python train.py --num_hidden_layers=14 --head_dim=64 --vocab_size=2048 --norm_place="pre" --tie_word_embeddings=false --optimizer="ademamix" --final_lr_fraction=0.0 --doc_mask=true --train_tokens=667200000
MLP neurons of a small language model. Each row is named by its layer, matrix (up: input weights) and neuron, and shows model dimensions 0-127. Each number is 128 + 24 x the weight over its row's rms, rounded and kept within 0 to 255.
A block is one neuron, or neurons of one layer that tend to fire together. After each block is what it responds to, as a language model described it from the Wikipedia text at the highest values.

L2.up226 [141 147 164 146 114 190  96 151 153 122 121 144 108 101 138 126 124 117  99 135 109 117 151 145 173 127 132 149 137 145 123 174 143 119 159 119 141 128 116 129 120 175 130 181 105 169 149 104 108 107 123 107 159 133  86 142  98 145 116 128 148 115 104 186 109 111 148 125 154 135 148 140 186 136 116 105 102 134 118  96 147 169 116 130 107 161 137 105 114 107 125  99 129 126 148 161 139 134 126  81 145 124 137  97 128 157 107 104 146 130  93 140 112 116 186  89 147 159 124  96 133 165 108 122 136 139  98 135]
L2.up282 [141 180 183 137 133 153 128 174 118 145 134 156 105 109 132  97 137 156 124 168 100 113 117 109 125  97 105 105 151  80 144 129 128  90 124 150 165 123 138 140 120 122 127 110 122 141 143  98 132  36 130 126 119 131 143 116 136  98 141 148 135 115  98 108 104 118 170 134 156  90 117 101 151 150 137 125 104 150 137 136 154 182 104 138 127 104 144 129 129  82 130 182 117 171 176 151 103 118 133  79 113 139 111  94 130 147 153 136 113  92 119 123 146  85 108 133 157 105 108 167 129 148 113 111 103 146 112 126]
L2.up1380 [138 160 178 172  90 130 115 144 158 189 132 157 118 117 159 107 104 125 145 149 112 143 118 115 111 202  92 148 146 129 163 129  82 116  96 165 123 112 128 143  87 153 133 163 151 146 143 138 126 107 129 143 148  93 114 134 127 141 111 143 153 117  78 157 139 163 171 196 137 143  90 159 123 119 145  81 127 140 118 115  96 148 131 150 107 150 148 143 116 136 132 154 159 130 127 128 101 124 142 130 120 171 159 132 103 107  96 125 122  97 151 133 133 132 130  96 148 138 146 168 117 142 187 142  80 147 103 149]
L2.up1493 [149 163 156 127 114 152 138 131 185 158 162 133 101 146 157 120 162 131 148 113  92 131 128 123 162 208  97 137 181 155 144 169 129 132 144 153 145 121  73 117 136 138 125 168  88 156 119 154 134  91 149 144 119 114 142  75 116 124 121 138 177 131 147 134 130 139 160 142 118  99 135 143 128 113 164 109 139 155 124  99 131 134 153 175 132 165 100 106 121 134 130 156 135 111 112 163  98 127 146 114 110 142 129 115  91  77  92 109 141 121 103 140 113  83 103 118 105 163  83 107 152 134 147 140 108  91  81  97]
Pronouns he, his, she, her referring to a person already named in biographies, such as "made his debut" and "In 1820, he married".

L9.up127 [149 101 149  97 127 118  85 128 153 136 126 188  98 104 131  76 132 115 188 126 115 124 144 105 154 142 119  78 107 123 126 136 106  93 125 139 114 132 109 136 133 145  79 131 133 117 127 150 108 116 103 165 117 116 178 132 120 132 118 109 120 140 112 127  97  96 107 120 171 146 146 148 140 148 126 113 127 167 133 128 157 162  87 117 119 178 142 169  90 102 134 137  71 174 109 129 134 119 130 186 124 140 112 149 110 113 136 163 112 143 159  93  98 151 128 120 164 119 115 136 126 133 171  94 134 173 123 108]
L9.up800 [144 147 119 150 126 120 101 178 119 128 140 119 123  91 140  94 125 132 116 123  98 102 161 118 101 139 136 119 105 122 139 169 138  70 132 132 148 136 161 134 105 124 123 128 146 128 119 119 115 110 131 153 128 115 129 134 109 124 136 114 107  85 101  89 119  90 122 133 151 134 117 138 202 154 137 127  62 133 104 113 142 146  97 121 120 153 143 152 121 150 111 128  98 203 127 142 104  99 156 153 144 146 114 133  83 136 151 126 104  93 151 102  95 135 144 122 135  97 124 168 101 173 174 103 135 137  92  91]
Final piece of a sentence's subject (usually a surname, also words like they) just before its main verb, as in Sakagu-chi scored, Elliot-t, Ty-ler chaired.

L2.up331 [138 156 128 114 136 136 155 102 168 138  97  96 103 166 149 103 153 152 124 105  93 127 121 108 104 133 113  92 153 170 165 140 160 108 125  68 122 128  86  96 119 114 155 146 156 141  95 111 110 118 117 159 120  78 115 115 135 193 121 127 113 174  96 134 113  93  97 116 121 142  94 184 181 126 159 111 118 103 123 137 130 151 113 109 113 171 118 151  93 115 163 132 148 152 131 103 121 153 126  75 142 119 122 144 119 173 115 139 107 156 114 150 131 126 143 143 154 137  98 112 111 137 138 169 104 125 129  84]
L2.up484 [143 111 111 181 111 122 127 138 107 135 126 136 110 109 129 129 101 192 138 181 119 161 160 113 157 165 122  73 154 128 109 168 167 118 114 137 121 100 159 117 119  87 136 126 133 150 141 120 129 116 107 114 148 158 135 130 105 162 103 120  75  85 111 160 110  78 129 106 106 133 143 117 111 111 122 101 131 141 149 139  72 133 112 128 103 133 134 142 124 125 143 163  91 151 118 133 112 152 127 107 128 164 163 159 139 144 107 137 119 104 112 110 121  88 131 120 164  89 131 135 151 128 193 171 127  74 131 102]
L2.up762 [123 120 151 130  82 151  93 169 151 146 137 105  83 144 115  73 107 160 101 153 165 120 122 107 154 139  89  63 138 147 161 131 149 120 112 155 106 131  95 143 126  98  98 160 132 109 143 111  84 117 144 119 130  86 115 190 119 114 109 123 147 136 101 131 110 136 139 132 121 146 112 179 153  98 151  99 132 153 131 175 131 184 127 141 119 133 146  91 142 106 139 160 110 127 123 141 133 173  89 123 146 166 117 158  91  98 119 142 130 133 108  94  97 122  65  84 146 134 131 140 141 135 121 138 136 105  56 124]
L2.up1425 [153 168 124 110 112 174 147 170 127 116 103  98 112 192 136 131 138 150 156 125  82 113 133 119 151 144 115 100 140 114 164 175 135 134 114 155 160 115  89 131 125 129 159 148 140 107 110 108  94 135 135 165 129 107 123 129 111 166 128 110 158 148 113 106 128  82 147 145 110 144  93 154 171 124 105 130 107 182 117  81  98 165 101 109 115 151 134 131 141 114 162 130 141 122 104 102 133 168 148 137 102 146 148 152 147 155 161 162 138 132  81  98 116 128 156 148 149 152 108 165 102 145 142 130 119  93 138 152]
Fires on ordinals, mostly "first" and "second" after the/his/their, and on ordinal suffixes like 47th, 3rd; weaker on mid-word fragments (cc, ist).

L11.up389 [149 140 159 132 145 127  98 103 133 129 116 139 169 115  93  98 194 148 104 120 165 153 117  78 172 110 157 134 138 113 142 136 123  66 173 121 125 108 122 130 102 152  89 162 111 155 104 135  93 173 117 159 100 136 148 124 110 121 109 146 126 138 124 105 147 110 161 158 147 149 148 124  93 138 122  89 113 110 149 140 108 103 133 135 129 155 126 105 124  66  85 143 114 111 134 109 150 146 121  75 120  90  77 115 136  94 127 148 113 131 165 112 121 133 139 134 162 156 121 128 143 166 132 157 128 100 132 128]
L11.up545 [142 178 120 161 119 122 102 161 145 147 114 139 136 119 137 126 147 122 159 111 135 138 133 129 162  87  97 137 147 190 126 108 119 102 153 129  84 151 102 142  91 135 113 150  96  99 110 108 115 127 136 126 160 128 141  98 144 118  76  98 147  99  91 171 155 105 116 119 153 151 151 181 100 125 135 119 147 122 102 118 109 128 118  83 111 116  86 130 151  95 164 153 119 113 141  79 128 183 123 112 125 143 139 131  92 116 102 134 147 133 171 131 123 116 119 117 118 157 121 125 140  91 156 134 141  76  72 141]
L11.up600 [155 124 124  97 102 113 105 162 169 129 108 150  89 122 133 149 178 154 159 110 119 165 165 120 121 134 145 109 161 184 127 156 133 129 122 102 127 121 113  65 113 140 100  89 118 121 108 158 119 138 143 143 120 155 129 151  94 108  78  94 106 100 135 133 127 125 118  95  91 142 102 106 129 177 129 133 101 133 130 114 137 161 126 102 121 118 151 145 151 128 148 154 100 108 133 112 124 165 133 141  90 146 138 145  88 129 112 106 114 110 157 135 112 109 121 123 127 110 112 126 143 122 208 129 155 120  97 145]
L11.up723 [123 152 133 174 152 131 124 130 141 169 123 133 138 118 145 134 155 131 137 123 114 139 100 124 144 158  85  95 197 111 125 172  96 133  97  93  90 141 120 165 139  95 149 132 128 137 135 127 135 111 112 127 156 119 132  90 137 133  94 117 118  75 114 167 116 140 130 148 116  95 125 149 141 157 122 123 113 140 105 166 123 175 119  93  98 126 155 180 140 145 131 146 144  98  99  95  93 183 128 140 140 156 170 125 111 105 119 155 137 122  97 139 130 116 132  99 188 179 100 128 124 169 138 134 113 107 133 129]
L11.up796 [135 107 166 150  99 121 136 177 150 141 133 153 138 145 143 143  99 133 149 144 141 135 181 103 128 153 124 109 172 142 136 169 147  80 114 157 162 129 106 102  82 114 126 111 116 144 148 107  83 114 139 130 132 146 144 141 140 115 123 109  95 163 144 106 137 156 139 142 119 141 146 129 174 129 127 147 130 144  83 134  45 133  92 109  80  84  87 127 135 130 103  98 119 144 101 116 115 201 152 105 171 145  98 142 121 121  96 158 121 104  89 163 126 127 143 120 175  99  85 122 119 109 122 104 169 139 117 133]
L11.up818 [144 127 102 121  80 138 117 150 135 155 152 135 156 116  81 152  68 133 144 150 136 127 143 153 109 127 136 156 164 115 150 141 173 107 143 133 136 114 135 110 116 133 122 151 157 143  85 157 123 131 172 119 126 115 161 104 120 136  96 104 134 138  87 141 119 133 101 130 150 112 123 113 152 122  92 149  95 109 111 190  93 130 122 131 138 104 116 117 126 100 153 132  83 106 128 104 126 178 139 138 132 152 125 131 137 117 112 192 162 135 148 108 147 130 113 109 118 155 114  98 137 108 140 108 123 137 126 121]
L11.up1385 [135 124 172 134 125  97 125 143 102 141  92 161 140 124 170 131 111 164 141 124 120 104 154 101 150 126 133  72 155 152 164 146 145  94 127  78 170 144 132 129  77 131 127 148 147 158  90 121 110 109 142 116 117 114 137 147 111 131 139  77 129 135 114 124 123 124 126 148 187 159 123 129 131 131 160  99 141 139  99 123 119 101 110  99  94 136 104 133 108 142 130 132  90 154 161 133 132 215 139 139 169 124 102 140 106 168 151 134 117 146 126 102 107 167 134 141 150 139 131 105 171 130 117 130 121 122 163 136]
L11.up1516 [157 129 126 178 111 131 101 190 112 151  92 120 120 150 141 162 129 122 133 129 116 120 126 130 126 147 141 132 164 155 108 149 132 101 131 110 167 112 107 112 121 159 151 142 118 126  86 120 110 113  96 146 126 110 116 131  59 123  92 133 185 118 126 140 112  92 124 140 154 102  98 162 133 136 149  85 117 125 127 106 130 164 127 115 118 114 157 185 154 140 161 172 124 102 169 131 122 184 147 133 140 124 125 198 128 100 112 149 100 109 157 122 119 140 134 106 135 114 107 128 122  89 190 152 132 102 129 126]
Word-piece tokens inside predictable stock words of templated Wikipedia sections, headings and tables, such as Demograph-ic-s, T-ur-nout, lo-an, lo-st, Play-ing career.

L9.up975 [168 134 164 117 136 128 116 143 122 128 135 142 146 106 148 126 141  81 155 141 144 131 145 105 115 142 105 131 153 114 122 125 154 107 141 131 130  75  79 168 115 144 121 115 103 139 109 145 130 164 142 113 119 152 113  87 112 122 133  65 109 106 148 125  98 125 157 117  74  92  85 143 121 130 127 109  88 125  91  96 128 134 151 128 131 117 115 109 149 132 194 116  76 105 138 110 116 136 107 112 130 126 140 124 112 155 146 123 130 169 128 144  85 144 108 155 153 144  97 151 121  96 117 116 112  87 137 131]
L9.up1318 [203  98 122  77 145 148 111 118 123 148 158 151 158 124 135 151 160 121 128 168 116 114 134 140 120 119 155 100 166 117 123 115 130 119 125 134 125  88 139 131 120 167 120 120 177 100  66 125 116 180 162 122 141 158 157  89 119 119  96  86 138  92  85 140  99  87 122 146 141 149 103 166 127 162 117 126 123 129 108 114 140 127 113 131 120 115 102 135 139 125 109 156  87  86 142 139 107 149 140 118 106 147 125 122  89 144 137 144 121 123 163 149 110 113 144 159 122 145  65 120 164 107 175  98 117 102 129 120]
Last word piece of a label in Wikipedia infoboxes, table headers or section titles, just before a colon or pipe: Summer, Playing, Status, Height.

L11.up42 [140  68 123 114 138 155 141 160 122 127 140 160 141 124 142 164 139 132  84  87 117 111 181  74 214 102 126 114 138 152 124 151 126 126 143 151 135 119 133 111 128 145 141 122 136 103 130 108 117 111 130 102  97 138 157 123 145 116 138 102 128 125 133 145 129 110 165 123 102 146 150 131 144 146 143 126 139 137 102  95 103 160 107 137 132 154 169 137 110 102 128 102 128 102 123 157  58 109 132 147 157 144 121 151 108 173 135 100  87 132 136 134  96  99 137 128 124 135 111 100 119 148 130  86 130  93 154  68]
L11.up472 [121 146 172 157 150 123 103 106 110 172 141 162  97 123 129 133 110 148 117 104 106 135 147  99 151 132 114  90 127 144 114 149 139 111 138 109 114 128 117 131 115 118 125 155 121 124  70 125  94 117 137 130 162 132 172 142 142 118 102 124 156 149 116 126 123 111 174 139  97 110 109 128 101 139 165 174  88 149 127 123  83 175 142  84  95 120 126 128 148 126 137 144 118  89 165 123 142 175 144 136 150 129 148 152 114  91 131 151 158 149 125 111 109 141 118 116 159 191 136 111 144 102 149 146 135  68 141  90]
L11.up701 [155 135 100 117 131 133 154 112 162 143 130 111 121 125 112 136  89 124 129 144 138 126 149 124 132 124 141  81 127 150 149  84 151  95 142 104 133 115 123 105 149  91  75 122  75 146 126 140  85 140 142 187 169 113 166 145 155 124  80 112 138 107 120 121 129 116  83 137 120 139  91 151 147 109 146 105 137 127 116 118 135 106  95 126 104  96 112 124  99  98 109 128 146  88 137  98 129 142  96 139 184 120 136 114 146 198 135 143 159 121 134 143 112 158 119 137 202 148 109 137 111 138 143 133 112  98 133 120]
L11.up735 [130  90 115 156 118 168 125 146 141 138 142 131 117 129 154 131 115 128 108 122 125 130 140 145 103 169  90 105 133  94 165 127 161 143 125 134  99  88 164 111  80 120 133 155 108 129  97 132  94 127 122 125 142 157 132 121 119 121  99  96 124 115 121 158 132 131 158 142 107 120 101 152 156 141 115 148 134 149 121  79 130 181 122 144  55 149 160 144 100 129 141 147 106 160 138 150 142 149 128  88 133 159 138 130 142 161 107 139 124 120 122 178 133 113 161 150 146 114  85  98 181 128 143 131 120  62 106 129]
L11.up768 [125 101 106 124 156 117 124 157 132 116  71 110 118 135 122 138 138 112 123 136 149 122 134 120 139 151 116 110 105 138 117 105 106  79 138 102 165  77 148 149 115 123 128 110  78 140 106  66 109 107 128 155 114 118 145 138 173 151 104 112 142 108 152 115 105 120 134 143 108 151  94 162 128 114 172 168 120 185 112  86 117 152 103 103  96  92 130 130 146 182 138 122 103 114 146 135 132 186  69 145 144 143 122 117 149 162  77 141 151 110 147 138  90 103 128 119 167 154 133 162 132 173 170 164 136 147 145 172]
L11.up920 [152 136 155 135 131 156 111 135 131 141  93 119 124 106 127 123  96  90 140 132 104 178 145 144 111 121  83 138 113 112  90 144 103 118 105 108 151 135 172 113 115  90 134 134  96 126 145 131 110 102 164 146 112 134  96 128 148 136 105 121 121  77 158 132 173 165 145 150 143 105 141 144 158 162 142 116 152 150 133 136 159 125 109 143  69 112 123 147  68 101 153 157 109 129 164 147 116 116 167 105 153 143 106 106  82 130 133 140 131 105 118 142 127 142  98 104 137 152  70 150 115 123 144 137 117 116 113 159]
L11.up1094 [143 127  85 105 112 147 130 125 134 121 134 150 136  78 124 150 110 114 160 137 132 126 129 121 120 191 112 135 119 142 131 124 122 115 121 117 115  94 157 140 104 109 118 160  99 125 122  92 122 189 134 157 113 129 154 149 117 155  94 130 144 129 184  93 156  93  92 148 120 115 149 126 141 126 119 133 120 140  92 116 100 174  86 146  77 123 132 138 102 111 151 151 163 119 143 100 146 121 142 135 106 166 124 150 145 176 126 113 106 104  89 146  93 179 173 122 155 156  89  99 140 127 151 127 105 104 112 107]
L11.up1444 [146 147 129 111 149 167 133 146 157 165 137  99 127 110 129 148  92 117 105 148 116 125 145 122  90 145 132 149 125 160 148 128 147 118 119 126 122 148 164  93  98 139 162 125 148 112 135 126 119 144 137 134 121 126 154  92 135 155 120 109 140  89 105 155 142 121 141 103 130 120 100 109 136 115 186 166 124 135  93 101 109  91 102 147 146 113 146 150 125  98 176 128 135 139 138 154 151 129 100 104 150 120 175 128 126 154  75 165 114 121 102 120  88 138 161 112 116 118 114 109 114 156 188 112  94  96 123 101]
Ordinal words, suffixes and numbers in sports career and results text, such as his first goal, 13th place, 2nd leg, plus stray date and score numbers.

L9.up343 [148 128 169 115 141 111  94 120 162 135 128 157  81 138 122 146 133 128 130 114 151 155 141 119 108 164 111 109 157 107 156 141 170 121 113  82 101 118 113  91 132 132  83 177 116 101 148 114 106 110 139 105 129 105 193 129  91 123 121 131 160 139 142 134 168 118  84 150 110 138 111 113 116 124 198 115 124 168 139 178  88 124 118 115 113 183 111  91 181 116 121 128 160 132  82 141  63 152 105 107 100 168 151  91 163 120 103 129 177  88 127  77 148 130 134  87 116 136  96 124 161 118 138 136  93 129 109  88]
L9.up1309 [140 126 135 146 134 155 139 151 145 138 166  94 103 125 166 151 127 137 117 127 120 140 102  92 134 152 118 108 144 144 127 118 118 180  91 145 145 121 149 112 106 141 106 153 140  69 123 138  86  60 153 150 116 129 158 148 113 156 112 122 148 138 117 144 156 141 176 142 140  94 115 109 152 124 179 136  70 146 136 142 108 166 106 132 126  88 122 126 139  96 191 141 138 141  95 116  97 126 150 119 146 136 130 131 152 147  74 144 112 116  86 125 105 120 139 107 117 106  88 143 116 130 141 115 116 142 117 138]
Mostly the article "an" before a vowel-initial noun (an interception, an alliance), plus word-initial pieces like an(nual), en(vironment), N(ation).

L2.up22 [136 136 121  95 111 143 100 128 138  99 131 106 105 114 139 157 132 127 151 168 120 126 124 131 102 125 119 141 113 106 137 115 111 115 115 119 173 108 109  99 101 103  30 200  95 111  63 131 107 130 141 180 171 110 124 156 105 108 136 129 152 104 137 112 118 140 134 150 113 154 141 115 167 185 152 130 123 119 140 133 108 146 165 112  70 121 126 126  95 119  98 167 107 115 119 137 148 162 119 105 154 134  87 130 105 125  92 161 136 151 152 161 112 131 137 152 194 130  85 126 122 158  92 161 141 114 124 107]
L2.up283 [124 129 161 140 164  92 130 136 145  93  81 128  77 137 131 106 131 122 127 163 113 122 145 106 136 127 156 117 123 142 162 108 186 135 134  79 135 100 104 152 110 151 111 174 155 102 114 125  72 134 138 131 123 108 178  92  90 124 129 113 155 120 132 120 132 145 113 113 136 127 141 133 132 122 103  79 129 186 103 188 167 110 148 147  95 147 159 166 114  86  85  90 165  97 142 133  63 169  97 107 139 122  88  92 113 144 115 166 141 114 168 143 139 114 111 127 151 164 131  95 133  85 126 142 113 135 118 100]
L2.up436 [151 133 172 144 100 121 136 103 133 143 147 165  79 172 161 153 121 129 116 157 112  83 100  95 121 130 123  82 129 122 129  86 136  85 115 121 109 131 132 110 114 124  90 102 118 123 102 170 101 162 140 132 155 109 104 139 135  93 130 147 141 110  92 138 144  91 134 134 138 162 131 109 129 146 134 134 128 169 123 113 112 145 108 124 128 170 138  94 162 131 126 136 145  84 138 138  75 145 117 164 109 144  87 119 125 139 147 158 162 128 106 119 140 132 134 114 117 146 102 104 164  78 137 124 128 117 183  90]
L2.up1040 [151 122 139 146 120 120 124 107 131 107  96 132  98 161 173 137 165 145 130 175 126 127 140 147 154 111 156 131 169 138 124 164 125 101 130 151 127 145 141 115 126  96  83 174 106 140 113 136 106 118 131 132 135 163 118  81  78 106 113 106 131 124 122 122 161 121 104 138 145 147  81 125 168 176 133 125 143 124 114 154  96 150 163 127 138 142 123 126 115  77 102 120 104 102 103 122 111 169  81 110 165 142  96 140  89 117 130 156 159  80 155 161 132 137 148 125 160 180  83  84 139  67 111 133 106 128 162  88]
Inner word-piece tokens of longer words split into several pieces, often before suffixes, e.g. app-lic-ations, statist-ic-s, outst-and-ing, Fam-il-y.

L11.up179 [119 117 144 103 104 150 145 132 114 179 111  95 124 103 167 101 116 149 124 121 135 160 143 141 143 158  98 139  99 101 133 153 124 112 142 111 105 119 107 118 132 174 130  95 154 173 177 162 115 149  87 123 129 132 162 139 157  69 159 121 123 195 105 115  89 119 110 140 119 129 136 111 147 127 131 130 156 152 131 191 128 130 119 149 128 124 158 135 113 136 143 144 148 120 125 127  75  92 143 131 134  92 154  81 123 146 119 123 107  93  74  78 136 145 134  94 128 123  86 161 173 135 157 124 136 131 117 103]
L11.up382 [136 143 158 124 137 122 110 179 112  93 125  97 145 133 161 105 165 151 170 131 148 122 136  86 124 129  93 119  86 133 108 135 128 136 130 156 118 161  94  92 132 129 114 148 108 115 127 131 111 144 141 157 148 109 128 163 121 107 141  91 125 170 166 132 113  79 139 131 141 167  92 115 160 161 111 111 124 107 152  94 163  95  96 136  89 124 173 153 108 141 132 151 143 159 141  62 130 136 143 102  91 126 103 123 131 153 122 131 128  70 107  95 115 120 125 133 187 156 116 139 129 178 122 108  92 152 118 141]
L11.up470 [130 154 130 147  85 129 127 103 108 158 134 136 122 154 170 112 134 106 141 135 121  99  92 120  95  96 184  91 140 100 159 131  95 123 108 128 175 154 157 128 132 161 143 146  85  66 129 161 105 131 131 155 140 121 146 137 125 127 129 116 149 153 124 150 140 135 112 130  72 131 103 148 167 143 146 145 109 129 125 178 150 111  96 138 116 133 108 105 152 136 117 101 110 136  86  92 153 126 185 109 132 117 130 128 122 146 103 148  82  82 130  80 125 142 146 137 123 131 118  99 140 101 154 125 142 147 119 130]
L11.up519 [123 129 166 162  92 126 125 134 134 139 137 113  90 130 117 105 142 142 101 134 160 124 133 113  86 144 146 119 137 142 142 126 107  96  86 134 145 100 165 107 144  94 115 167 122 155  90 141 151 104 177  82 123 108 167 190 154 104 132 127 145 151 149 109 160 131 150 132 135 157 167 136 117 107 130  95  75 133  80 103 131 151 105  89 116 155 125 123 148 140 148 150 156 113 129 142 114 115 168 148 143 123 102 124  90 134  85 151 106 110 112 130 145 135 126 120 142 151 125 146 180 108 109 117 148 138 148 110]
L11.up907 [150 143 122 127 111 136 116 108 130 127  95 123 154  96 184 151 179 101 148 105  99  88 102 147 130 103 139 123 114 109 189 133  91 110 105 142 147 124 124 131 130 105 139 146  90 114 109 173 141 130 104 135 101 157 102 133  96 165 144  86 126 142 113 105 134 123 139 150 110 126 150 171 138 132 142 135 122 121 126 176 154 140 124 148 147 140 148 127 134  97 150  96 148 124 138 129 126 165 200  98 165 139 135  97 119 117  40 101 115  94  93  98 130 122 129 139 142 140 120 102 142 148 119 132 125 126 159 138]
L11.up1200 [145 113 100 137  91 163 124 180 122 118 144  94 129 151 131 127 148 145 167 132 113 115 171  98 150 147  93 101 118 117 146 128 119 106 139 142 151 109 128 126 111 116 110 146 137 146 124 139 131 158 131 140  98 110 107 134 136 149  62 108 146 104  92 126 147 138 174 132 139 161 113 146 161 147 176 114  98 121 123  78  94 112 104 144 121 119 142 149 136 177 111 131 108 152  59 125 108 180 145 119 122  96 127 144  96 158 151 125  95 130 128  94 133 126 145 146 190 146 144 114 162 109  90 149 114 145 146 103]
L11.up1236 [145 143 129 157 109 111  97 155  92 144 106 155 119  94 145 111 141 139 123 109 105 119 134 127 149 123 105 132 147 134  94 144 121 127 148 112 126 135 129 113 116  99 161 122 144 108  66 149 143 114 122 153  76 175 162 124 114  96 133  88 105 124 121 142 124 128 102 145 103 148 137 193 139 121 125 109 108 155 134 115 139 139 155 121 124 175 152 120 135 112 133 166 153 162 146  75 125 144 146 102 142 127 102 101  83 171 140 143  85 134  96 119 123 133 110 104 139 124 116 153 118 167 130  98 110 124 152 112]
L11.up1483 [149 142 122  94 177 113 114 104 115 131 115 151 133 151 126 130 129 121 165 133 123 136 135 146 108 143 100 126 149 110 140 111 112 131 110 148 164 142 151 120 125 151 117 164 112  92  92  99 109 157 125 116 111 124 170 116  89  95 121 110 119 153 147  76 127 118  79 129 126 123 139  88 167 161  84 105 171 113 123  95 120 118 128 136  79 142 174 141 133 134 133 208 148 151 118  70 121 145 118 145  93 157 128  87 101 142 104 139 122 120 165  83 120 117 146 149 118 119 138  86 167 161 158 100 150 153 147 101]
Subject of a new sentence in biographies, either He or She or the last piece of the person's surname (Rinne, Tobin, Wright), just before the verb.